Weights of a small transformer language model.
Size: width 512, 8 heads of 64, MLP 2048 squared ReLU, vocabulary 8118.
Architecture: learned positions, no biases in attention or MLP, tied embeddings.
Training: 1057M tokens, 8065 steps.
MLP neurons of a small language model. Each row is named by its layer, matrix (down: output weights) and neuron, and shows model dimensions 224-351. Each number is 128 + 32 x the weight over its row's rms, rounded and kept within 0 to 255. Numbers have three digits each.
Before each neuron's rows, "raises" lists the tokens whose logits its output raises most directly, leaving later layers aside.

raises: "British ", "English ", "Irish ", "American ", "Canadian "
L10.down1331:104179135131137102096111146075122162106189173124133089121121110099112079061098167193093086089126074158161174130136077145157174153094139089147139179152153195125145044109111089096140200098101166167162121128178122165109127147176071146113128141135120147104132120200124134077122159184072119166111113188107156173148155109079105133109139091086114135177109159132122151123120109131147040162106

raises: "January ", "September ", "December ", "March ", "July "
L10.down1300:225151103107189126054077140119148117071095089140124126119134032046147078152126182078185109124138105094138141094154137134109141147167134135098134076134141130100227161109061141144135155116149120142157151122183125118150109147161130058153161104178095167152124204137158065155165147081174101173107128098161159118147100110098144134181125122165113068137139185152095130123142133163123105062142

raises: "gre", "ru", "och", "pur", "ting"
L10.down268:131100121096134104121147101093154138159165087115134114100052124144139088182137155160132135119100161186123134138092121132162161124090098096135126161092155130114139114097073109125152141116155117132079074130149106167117155142161133079137161127130104108155098157086142133176108113116119100095092150115118152107152193150117129178130123156116136123162114170126157079177164164093144143115137

raises: "\") ", ")\" ", "\"), ", "\"", "\" "
L5.down1458:119102136136097115134110164143124109118149099119168151164127112141133131128123110125116165114123131136130102170154113157123090189152199084089145108153168125138123081185078128106160126166116044112103160119106088136164127134078047133116171132155178151059183185170148112105175091110097145123155132187106120133111177105137157113096103150105130090132089189111162183097120154134157047090117

raises: "paper ", "Report ", "review ", "text", "book "
L10.down179:140114162198124150111139081147162081136097171145101107061101177137142101168146114156104130159142184164110165101179109161169045119091093184131084125121112118121174183199121117115185166130100136138113121149116132168153113178146123134105099088114204169088138132137127134141164118140139163144102132155159154121157138183081132153178164152092178146168151166180141164054119123165143138181128

raises: "he ", "that ", "of ", "she ", "that"
L10.down399:108137134097154105061080140103076095102148099115176142167107092158140117162158120142118160154124101109118115138121141083114104118075165126116114146122163122157145145152182179119121123120127191110041166132132152197120149139149142079119109135124090138129141123160145104145152195132161074124150131107111165143102139143147127155102112068092099133134023086129148132144139119177111255157170

raises: "4", "3", "5", "2", "6"
L10.down1006:131093082140118081143145077184136132194091130127139194162165053137147137131107118086112156090193084142151123076098111097093143162118097137173181095083158194134045128106150128090174163131157111129120123150138141156160048149081115178103096113129145185123095088146112125126120136131128107134153091159191118101145132128120104161098067105176097113158060135142114104137105142136173113150147

raises: "sugg", "led ", "helped ", "reve", "dec"
L10.down671:176102158084164097099102099054180130129113132131068138180104117159108174101043188126123132098050112170134141131116137124098037140124147089123149108109125133125126082099149100135139116084119148134086178084161147171139149114141145090187145132128139137119113105098132163116092161167126124097116077142168101135118176106136177089130126052141167110178046113086160129165138107072122111068120

raises: "found ", "used ", "needed ", "used", "seen "
L10.down57:145188089077110154111102082096140194173121153157073183138091163076099139151112151149104148070081137135138102143079163207131087097132152146116116095100048127120132110117134147121103156125166059159155091170117145136117135064118125110140136084103144086174120115178160092121136143057112120129117191093079065142161146088125161165069122120100147101149064092165072112154130094165097250092164

raises: "(", "(\"", "col", "Company", "others"
L10.down1820:156091115109084188138099166141134097107146130156107196081124163109160134110108178092151113091143140153186113103120080134083102109168140130121104165104156127191201130092137107146107129147114081165114161107118107114141133128120164106103143074144126050197131120128153057091139149071144146103145153078141186126150176111163188091143116100069157153176159107106135130153151134161136180059130

raises: "then ", "other", "soon ", "we", "until "
L10.down1849:132090116125148113138101167101130139101080097167118140156123154137170108153143123109093125128052120121079088132131084122189159167126117149070118177129140144145153084159136099108165121161118118033096127141121169070118094074129134155138132096180117087111141192110184117136079133142091141086071164154138060104082109116150149127173130121133148040180134159101114125139102157148111255099113

raises: "== ", "==", "=== ", "===", ")==="
L5.down30:136095165188103143108153176109070147166051144165133246104164152173131146147113102177118141115146160099107158131098058147141146108116076173165061105112083097113114102070129114113135081160152131155139106159077124135093135119114106121129137108151119152107179161107136114182136113095123173111081161160182115100132146126153184123130109157137128080168147095097110136115148138128107136137126

raises: "6 ", "8 ", "4 ", "5 ", "9 "
L10.down1280:152143079126097137124139177110110120048155105158079122090143087116118157085159105076099049091096160095063146103115093127091181209127152108163155173141180131148110129169128163103096149104112120179089187139121142105134076101084198124121078054125157161122141111148170149132128132135073132136143166104151091188122169098093136095068105174163085191086144118118062135101057087181164191095179

raises: "000", "000 ", "1", "1 ", "01 "
L10.down1025:141087080121119099158182067075113150159081127081093091096095091081114135120087094144161141104197140172078080124099141099133178099100133152148107124171088180168114118147133112138116167128120125084075085160146163129134129198145157116142145104139172113145083071157074125116190138126177138105159158087088066083177113134111064103118077136074126115078195190184114150190126121146111237090174

raises: "king ", "que", "go", "em", "King "
L10.down14:154127171098159170095122123056076135130123135079176065141108120133123171073122171176179161119161121162129104081119159069101128088089124109106122097052064141111112147146168175146147192166177102161176155175126147113077124183138155108153108111137141095149080177115149104117139112162148121120141151109055057120106137133141170156148094178114086129121068091168063152143104130156143224129058

raises: "family", "period", "period ", "family ", "families "
L10.down223:132073107099105136112082161156096177170117140131171109111149145157106066117137069094159138123093190085170176142103109196124095099130169057138171124097097130041142090136176148127104149144150111164131136159173214146152202116168134076156165169134146115123153146121087134169078091075053147101152119106174169161110138151071145151165127073171145118136076201137125148142114099169115111101150

raises: "Sweden", "Switzerland ", "Switzerland", "Germany ", "Spain "
L10.down620:135135123109151188125114202234156127109142106076176142159159182121113139148196148177164179112080069177146158138159120109110149091092068103111122137103168110155131150075107150130095104120149131115096149138100120084106132149221121177118125108096078140096177110183147149080081073161126099122133143096169158231127142133186141151128126080133157124130195071132162148058117077146172162056103

raises: "from ", "between ", "From ", "Between ", "before "
L10.down489:063149159162137086110095156107132165137163125108186142134104125111101110141130116099130065135148180121091109091166103075111107164130154152090127133200190109125143107144125179110133159113123084147119148118123161091062143077105089123143168087192148159158157117084155148128135154120100101111140106134102101131126152068189106102099127125141155150143130162138030161183148162128131147166105

raises: "– ", "- ", "DN", "x ", "-"
L10.down1268:159111076062142133162101106114161135091182076112158094140090162158155139114115104135116110139170199154152086119166122095081098107058149131146137109150132140115124157150104129089096200056078088104172125158102087097109124096126136148118132067198082143101176109117124142128088139080119060053194147069092100056094104155108142122117110116178122064124173174151105136153178143188199229113097

raises: "on ", "during ", "throughout ", "against ", "in "
L10.down1346:130143116115106151101103166137122132151173138134132070130106060095066105121129117138161109140154114170094135150119103124199080149181129137063119103084112085126079102099151139106078095106116142157125141173099128106092166105130191156202166158112105111058196093192079115162134155110145197214092083109108086105172093101121150111165141118128188189129118106154115141152171111154086111126092

raises: "\n", "\n\n", "\n ", "\n  ", "."
L10.down686:171119136069115113102232114095140141090128114137084126140074107130057102123126138135169098090127111161088112142150153125164126104143151149149127142154172110149132129091079129131120158108126087140079131146140143077091101116041128103173086130118152123089116129156125141071114096126125088128114132135137135169128156053094128107101098140121168140114239092107114112161169147137125248074117

raises: "2", "1", "3", "4", "per"
L10.down176:160133116176085179133125160120166107132071148084172143172120104137126137086090102092147168112136135125148109108123125126119092143114122066141134105131112168189159159150065153149175152133103092131135151142107104093140163194180149095183132061098093170107128092145109106103118134140132132137158144069133088153092144103154142102147157119152110086100070101115090129078078150116128108152155

raises: ").", "\".", "\"), ", ".) ", "). "
L10.down122:135168125157066096125113061162157138078111052112108162136191149154156141149150125112111102094103148103187106148072132093152101142141125093120056121118097165172196135124173129135143155070138166150145193091120199102081123144078136143091156129056194127105147148156089128130142132182150136129114105121168137160138153118167111132123117172142147138121129084116145113077135194131193212172113

raises: "this ", "these ", "the ", "his ", "it "
L5.down714:180169097136155096125079122120134068121124132092135150136169059135087086165190110098080139109115107159139087116133083145151126101111104117138085152133128136151152148162085103105119163098118199132118128157112119127094115057127077066127131117117084132142117049128169153144160144153183101120096149150098080119175165102092135150145087141185087121131119146085064111150151162106143141122165

raises: "se", "ge", "se ", "gy", "ge "
L10.down500:139073100115121111102092156180151164142136163138148110167133026109142123053170139156135137142076145095101128051165144137179119130127103132163174135137077160070106133082139109189119149148186129144132083164120122094164102126138135075171168123121179087198136086166132151094168141116179124112180148110128114131121143069142178127133127086126140175196106081134177182130115098094080043090138

raises: "on ", "in ", "out ", "were ", "are "
L10.down397:162119173132146129054082075171144180138152066143140163184129076119134150140113138084121145104075118119128122166143108142151107075121141101191137065125159086105166131094176153148079109139132121076150120129107162119117091168168121123167140125132147076148088149195116116124079144097147127220142117107134102154146112121164135139192087090130062163148088133121167145116142157161109249088177

raises: "\n", "\n\n", ")", ";", "\n  "
L10.down1209:169127137093148084140196165139138136128140140161111135101121120082089099106083122138135084116109123164141109162136157114182123111151168144106165131115155151109152150082101130108116142131132102100149101093151078088105087142044155110145095145154199056108126103107102136104147089125098106114148124140136136137133117053131150124151065099150143127090232130142166125151141139135127255059129

raises: "====", "==", "===", "==== ", "During "
L5.down931:160132126120139192104161114143157142118099124109176146124167092172147124115102090147112184085104077195088138129136061164126158099050104133150146193149142199104102059134182155128185161116069169145095153147118153165085155080127094102156104125131125142162144142144163150169134120127150154136107186154098134123157108125160165106109152176174099149186080111142117127083111106135076249132137

raises: "off ", "over ", "down ", "by", "out"
L10.down815:045102126160100113122107155091095133084150155096139090141122151156152178108116157133108133158121145169107184083147098083141080150115130084127062179125152117100137129130176098150209151146088127102122144097120160125078158157129116103170136103091086082157133103118105085098164164122147117131117134122161149152154110066112104081096107102119160129120138070117084144160125164141158190158212

raises: "\n", "\n\n", "2", "on", "\n  "
L10.down1830:185123100094128134183204138090075084078151112146102093123135127129115190112061139120114099133116140154131130124153173129135133122134138129181141119192208136153106073130072132153091114135130107177148149105119083088084110114108101087149073126040174105142122119133138095115102096093123078160115154096126099149081160101174158102144125128210129138094153108123106119133134143082122181091170

raises: "view ", "view", "image ", "seen ", "painting "
L10.down1483:087137191100179120096099136146132157138103118116068061132123153144208089142102169160111085089172134121114113091104147121119089145093129120088072117147151125129112110132130093173143125132156121160151177111155113160162097103095154132105108162089133089173140156180107110091097135132114142146121089154148162124149171065140147125190139150121147163095074166155117123139097112176106160145087

raises: "0", "0 ", "eu", "1", "1 "
L10.down1572:163152100108118151180115100121126179127091121142141148098131075120115100122055128075081100110115145165156097177066119101116110164191129136143155148106108161187124177084144131075136127144135113212148152144160097140172099180089083141178109092096046142113159129144169110055124072123088068146195052194159115079142123127129108122095146141099179105102137106115097112125089124127131120134127

raises: "before ", "prior ", "between ", "when ", "Between "
L5.down1536:101140160084151135102088054142078133134144176167134122183106201103173194107139104096142134131130163168158084172159112047122135111150097134092111128175152125155052154106126143149140194105126160159122089125123098142086128085124141154138062112193151144150154132075138151134160172104155108153116119156095112116124092121164185134120123219147119144120159144189113132114166149138160121153116

raises: "show ", "date ", "state ", "place ", "support "
L10.down490:106115107098120152170102156116123100160176078134177133149103136172158050114089169101125138152116101157104128080096217139089141158128165140164112154132131149093157211116172069117137129137164127132089142110146061111071172083146117073132090113070127118080117132066072143156141211141141074173136122074165135129135118127113084139074141124139133075061071154103116075154115092137100132105140

raises: "2", "1", "4", "6", "3"
L10.down1524:149145114062089121111119138160150117143087103057123128132075125123113174154105156160069183129119185141157104109152162123119186167109134126118139077123159154161088152117138107154162110106130058112100132108062084106140111182102172121111155172112142165135135153080130139049145138095133078090155136192171175148105158090184162158024159067097146066175116109122112180162083143173112190140139

raises: "time", "time ", "stra", "past ", "con"
L10.down1137:058145127126167151107181141130099144090121153098164107127160110113126149112144146155113109190100150107157158121093083139073126076118013145127078142158162164134125094104057138073102181155119124133128160100199104185092134126118132115130168129132118132129094133140101065101230103128179139158179140058169106100147142115097115174128184122102107108129090155129160102094213182175139217067167

raises: "the ", "its ", "his ", "this ", "any "
L5.down2031:103161112153120079108168096052119137161174171138131123210083132143138096145174122129092141114126053143094124171113152138138106146154095133100154171065126146147107197190118125175095142133102131100141116128105142147093162121151088115150161155163121120166203017095114129169139184112114149118131157130100041096129053151165161147123137085145121119141048121164115121102154172149147178148117

raises: "0", "183", "182", "978", "154"
L10.down543:108163047146124135119161146138128183091110109163098108135133097142047152150133113120102052119087195140178139131183115151107089167110183086130143159144122113113168149132082160118129179140126088119063120169114079131151143144096067126110168131140128076129231145081147110146122108106138092145145092137156129156123139113082114073196088084125157074130135128191139079138120205137184200122141

raises: "., ", ".; ", ". ", ".\" ", ".) "
L10.down354:187159091120110132106122111136122121169135061065142168109103138139178156154089160153112164141141081102152184104127171097078065097122161106108167156105132135130188165101136138121153149105124129069091080118142126129170113108148184117170156112130141129107140111125077109149091087097123159125137159097121156244135102136175108152070121172117118144113114164108133111068113124195174135147159

raises: "0", "20", "tw", "eigh", "197"
L10.down95:101096122122132131156150098089103105072146105138102073067157130118120075115107164126114128192083170114092191161136085071125213074138124150119098138138096093173122130081091171123098204133110125127160120090150147139118085105084079131134165090149109118160125091146116112123123145202057095122116161092122130115122116132065188153108164132059191159152116172110135147087166131121155072083132

raises: "0 ", "1 ", "2 ", "00 ", "01 "
L10.down1550:165166129132110108102159115138177158170108131133116133072103138138097126101137114144142137104122160123101145148172212156043110082116156123108122109130120156139114131187140144132104102155150075187063126218105148084139075080145108117145149120125118129087169093076165167078170141138160125153180166109149126119129138082107116091157095110115144122121164113139178119146083096138122255128152

raises: "an ", "a ", "the ", "another ", "owner "
L10.down1211:172114175155106114088099133102103135130110142152112094184136135217095151157182112105126147134120131134113141133087106157132110098168133093133167085127074140150121110103153120154129149172088152127130145143091119107082122144085112175123127123158144180171148158156121124135126105144083186208125099086134083152110142140123112154115088100117145179119030148096122101168124040158171191167127

raises: "6", "3", "9", "7", "2"
L10.down570:113151120016159131120186088138118145120112140070079151147160020140114138145085107075102126150139183115137104142138107100106112217091115113128156131109126165154100136120171144108126126170129090204161135134148110132160119122146112128103149105091129153117150108094132138087156111125141084135155114156167108107156105123110112149126106125135097075145153074152098150147049142151168255145169

raises: "According ", "===", "=== ", "==== ", "===="
L5.down1868:153110142148166124126179141116107142164078117173157140089135109147109133119116133160123143144123097124112112183144091135121164126123111102157085095129067159105114085117144154132191115127128161122148115168094159157161193082143123167149120081118134118124148167112154161156093076146054150120106173170132092123124131112120173089041129131120164123164123133155073077107145119159125218113149

raises: "– ", "July ", "; ", "September ", "November "
L10.down940:118225074072133114118110116149108098071131139125141081121059131149155133110143154069132072159110158138142112146141114129143125064122086186147131125100077145116158154136104148171136153115142120102134155160067087083193165068178147167135115117161054082137138114128155114145121139150097133118125100103175158139158175152137127143102090099160137088121153137180136120138126111101143112119108

raises: "1 ", "One ", "Two ", "2 ", "1"
L10.down631:117101122088155198136136117092123160106127154133166134158157151144119164121096071087173122127142189112130112123173110156064134146107100120119158150115098105144113136134106115155126155086129091161096126188150171080207052158117112128084135105065188108145166114142158105132129153109134097118123146176141085144073108157141120173074154115113132135057118105173183154134110198126047220096154

raises: "alist ", "ia", "iev", "al", "side "
L10.down13:103066156139140151092122167140137189149158164088118149115179062131150093124158087129130149098109140130133154102113092124135127191162118136097144128167099140116140107057153136096131095140128160126156128162096125118083135167113112147129146142129111068113125099088174139138138144136129118104176115117128131156116174102119089091113104183113101131112157091146150131172111149103085054114084

raises: "\", ", "\" ", "\") ", "\". ", "\"), "
L10.down415:112093110127112091112128179139132125154092139178121154119140105182086132096080148089129125079181123176137102132111155178185087128121159169133173126071117159151199159124077138092077154148090125136084126144102156205130125104095127097145146146121144139081129166127128110111178122145080119085136072174161145089116141112119129129131056139106083082144162134075168131099093132137108127138129

raises: ".", ". ", "). ", ").", ".) "
L10.down91:099124054129109051114112117177123159135110106120147130139153138134152139144151140146091105162115147103183136146136114134063095130117157122076089135145108170138167164131172130134117147101133191153099189072122168144161125115140150145116152137106139105126110111088096095133131108153088105142183109199132115174185126121114066115121125176125107152106043170109115120123116173148162143178195

raises: "mid", "197", "200", "201", "early "
L10.down1491:167168101157091149103151183105165086188100143138153093130129153147126158161154104134147108123087106123084137170195147169132111083102171153180157102076121132149109125128082139160137159139151122147138153138086139137185098115158077147137125122084111072140087137076145108125164095138126112127080131137168175120100114117113173137119108105195155120138120135148137109161115154119139251151190

raises: "d ", "ms", "mm", "ff ", "me "
L5.down602:107113109126128121145076089059115113142105102155137118177109076152148117128175042124101206069123103092057107135120133125129114119191128103134118135070125128111106113083133129131093096058140171169138118132141110130054133126111163154136110122180126160124113160110114127112132107142171114160154167113129141111185132128126117106153107077139121138079112119059182101161105081049120143162158

raises: "time", "time ", "times ", "turn ", "beh"
L10.down1966:132128133136139128085131167131116068108103144111106131129141061105140160154074149156127152160127135104110160070130089103091117161127139105113082145138127167116117066139047111129140160138112171150075147128192056142111138172131135156086098106146084076121095116053116113131183070155133085070166098133171136101116136143122124074160185162156154119128154085124125153109132134131105200131181

raises: "02", "05", "07", "00", "08"
L10.down451:140163049056126141128166108143127175124123136081121159140115123200170108143161177113105106096148147093162104118143132120152110144148147090078157119146152112150084131116106111154077134141164074183123103116120104098103118117112160089167160125132134109083126168148186105118119128100169129181170152124139116104115139135140136124108130101097110124147112165174158112106152149113126251119102

raises: "from ", "From ", "the ", "With ", "ond "
L10.down1271:133124117156141087120142129142141084139128124116129132185108125078117118112128150146109101101107142189065152071115114097124146106109104154172130153163143161186112092108166123158087126100101169133123181141087124141190111059094101073146102141144179150189121100095123128128178154155164139141104137141085108096128073113087103129131159134165172134139148051126116106135115125167169192109115

raises: "==== ", "Since ", "On ", "After ", "According "
L5.down1566:167157125126156169120105062144124090150179163145134111125156172149118146123122133078091137087119168134143122156113120175113151090063114080143114091155086142179121147131175130185175097082083126101130135156170131149203182097134092100172084105106181149154134136115132160209129092092171172161142152123149163143175132099143146096107125109160151143116143120124088092118154098130166103135130

raises: "2", "4", "3", "1", "6"
L10.down1989:159180153143125115107116106124155165140119107133099085134113083141115165161164133090096156091154102147102141161124098109125110129110182094094071146088172178227118101120133162229078130163139118184125083202115092129117150138139085108162177136071098129126181160154110106106084098142127136200100168125160116087140168100105145145124153092127102130166122093138115114098080109167169152153151

raises: "soon ", "at ", "quickly ", "then ", "under "
L10.down304:147116148178194129137000105105162100159158126161109096089163122129073135097104138156135100106083102099137105170111176077119222112117165190136111126137153134128081124041120108130111118097132162097096135115106204096160119127112126175212088112104097109074139113124133105113138085125102128089124104067136123111180117111087162106151147132125152178136000142118153111123132143108130255086130

raises: "between ", "behind ", "for ", "among ", "within "
L10.down1178:111179143138095117058122158126124160168107130091098162149151117174144081138132138096131129142127121132122133114152125162152158130154132157119093072186106094115147153088136149112116139145092095165128163105160121109082149126105080117157080073157145122137143159113152093154107129119150140156140118112125106111171114092113119142076160126159132170094059128110125153167133086143172194189114

raises: "= ", "201", "202", "Scientific ", "200"
L10.down1542:132096183072165093135125089072158083088114129144070133124147178174111162091166163129149173110118101085110149156145136130105099151160150112145150097085137146121118139118132143117129106154130133096139067121117078088184112135070146130168174175121105141115148031121135104104036096129163121137100180096124095171126156145032160133170174101195134130171173134194081145162144156171126255087109

raises: "met ", "was ", "is ", "me", "married "
L10.down211:128137130173165136141103108083102086125112127166081122176111159171083128094120114133108121115110110142087154145123196121141133105109146170160090160095116127146118103072088134091167136080157133120150123138121149107119182132172110154149124155109184094119149096091131191121195148144108093143134121150131138144095100159073110161209152091090147106109114135152131069162151130151092077099104

raises: "– ", "to ", "- ", "— ", "–"
L10.down1321:155102101120164107059110106120099126116178108140116172131126151117127121125118111128105133141128153191138159118115174163164143115115138160114152187153059113085130089184138105126097114152090137118156126129146112156153122092131106172133123115150112095142125092118116151173128105116122136072156126058060101092127116155124134111113167107115038134170150123139124126118217099113099131151088

raises: "he ", "she ", "they ", "we ", "it "
L10.down1181:068065088047110120095162149104105158137130176089185097129123088132126090139098092128088172061192093108147084095098155097147143154130134100157128141157137157162114105187112169124130134099113094157121131165154104166189090075092157156139087052174154147142176138169151128182146166179167113163144093095106153087104097108146122090077122175148109145131135127137088181110133112144143153150171

raises: "that ", "That ", "It ", "that", "an "
L10.down1881:164160150103123144151133131152078144141096121125164139146171143079178143116164099093074128103166120072165091109174125112173121106192150146175169119164085177129176090142142113161105088125134190086099132123087170123184101163123172110115144147086094096107143092087124099050144128130101114125098117135111164124094082173087135133107132141144086080151070077163130102154116134182129255114130

raises: "to ", "To ", "into ", "Thr", "et "
L10.down928:185083108165079085175166169177160139131208135150145135221111081118174154122089129144041094137147094129121120191189168206184150104133162136173171157116086086129149144081134137101137134152163160126140122099127109108178127138137047098164128085072086099106143111159118148160100146108131083140156128151097097123138154096107171109121140128115141138102145131094164120134137110151098195141145

raises: "who ", "but ", "than ", "since ", "whose "
L10.down1457:106025122189154142123062176141105165138165124099073093142159123118127180154154129167123115186154158114126126152148138088121104137106180163110148108066125123100188172168153066083120122096139114170117138082105186122048087127130144159162201152089087109085114121069089148111095189129171182118106198157174131135122103120136113048108106116102108116067192121125078101152133130080117134163186

raises: "up ", "across ", "among ", "onto ", "between "
L10.down130:144154166144128175105134090151174099156089096089095148148145088151169143101155164143122112163151196159102220152119155149181139182115121130111118117096054152146152170097137133104196135041059089128127120113152152121093127059109122133168106185136128108112163170119172120164161104109149121102127132124152069014149114179162152089096121094197136108188097101132143097087126118130127209089139

raises: "45", "29", "42", "14", "43"
L10.down1011:151166135071065140140134137101085152163134112086128103075154106147076099139149187113103153147164120127084123138144115151148163128095141084161073124127161184149154116136101189149091132107154133133131104145090109122125131131107135142139115160140147166170163101116080133140133141067126178113163202088120081118143110137123112130105168142064158175134121135131130132107167086093197134091089

raises: "0", "8", "9", "7", "6"
L10.down900:123174117000149134133192098135117159094097121083095126136161043130094153141082128063103113148131200130160101120153098124138113164114121132138148136119124170154092149135128121110126172153100095208135143132136114111167105128117101113122134073102130123102152106115131139087146091119126079129161113150174092098135094129125135146146130118150113076132157081156136149124112156148155255133146

raises: "Netherlands", "Switzerland", "Sweden", "Mexico", "Germany"
L10.down1801:098134079142123117082147125105137140178097117086136131151088095206105143115176151138171126184072143136146140127140126106105168092178158076106169136115172128104128174129102100128135144129146130103104104135098165125106152122093140147150159131115117136113197173133085080139111101108131104129112197135137094201131091119121183198107062155138068128126149113087101132132098077130144206131123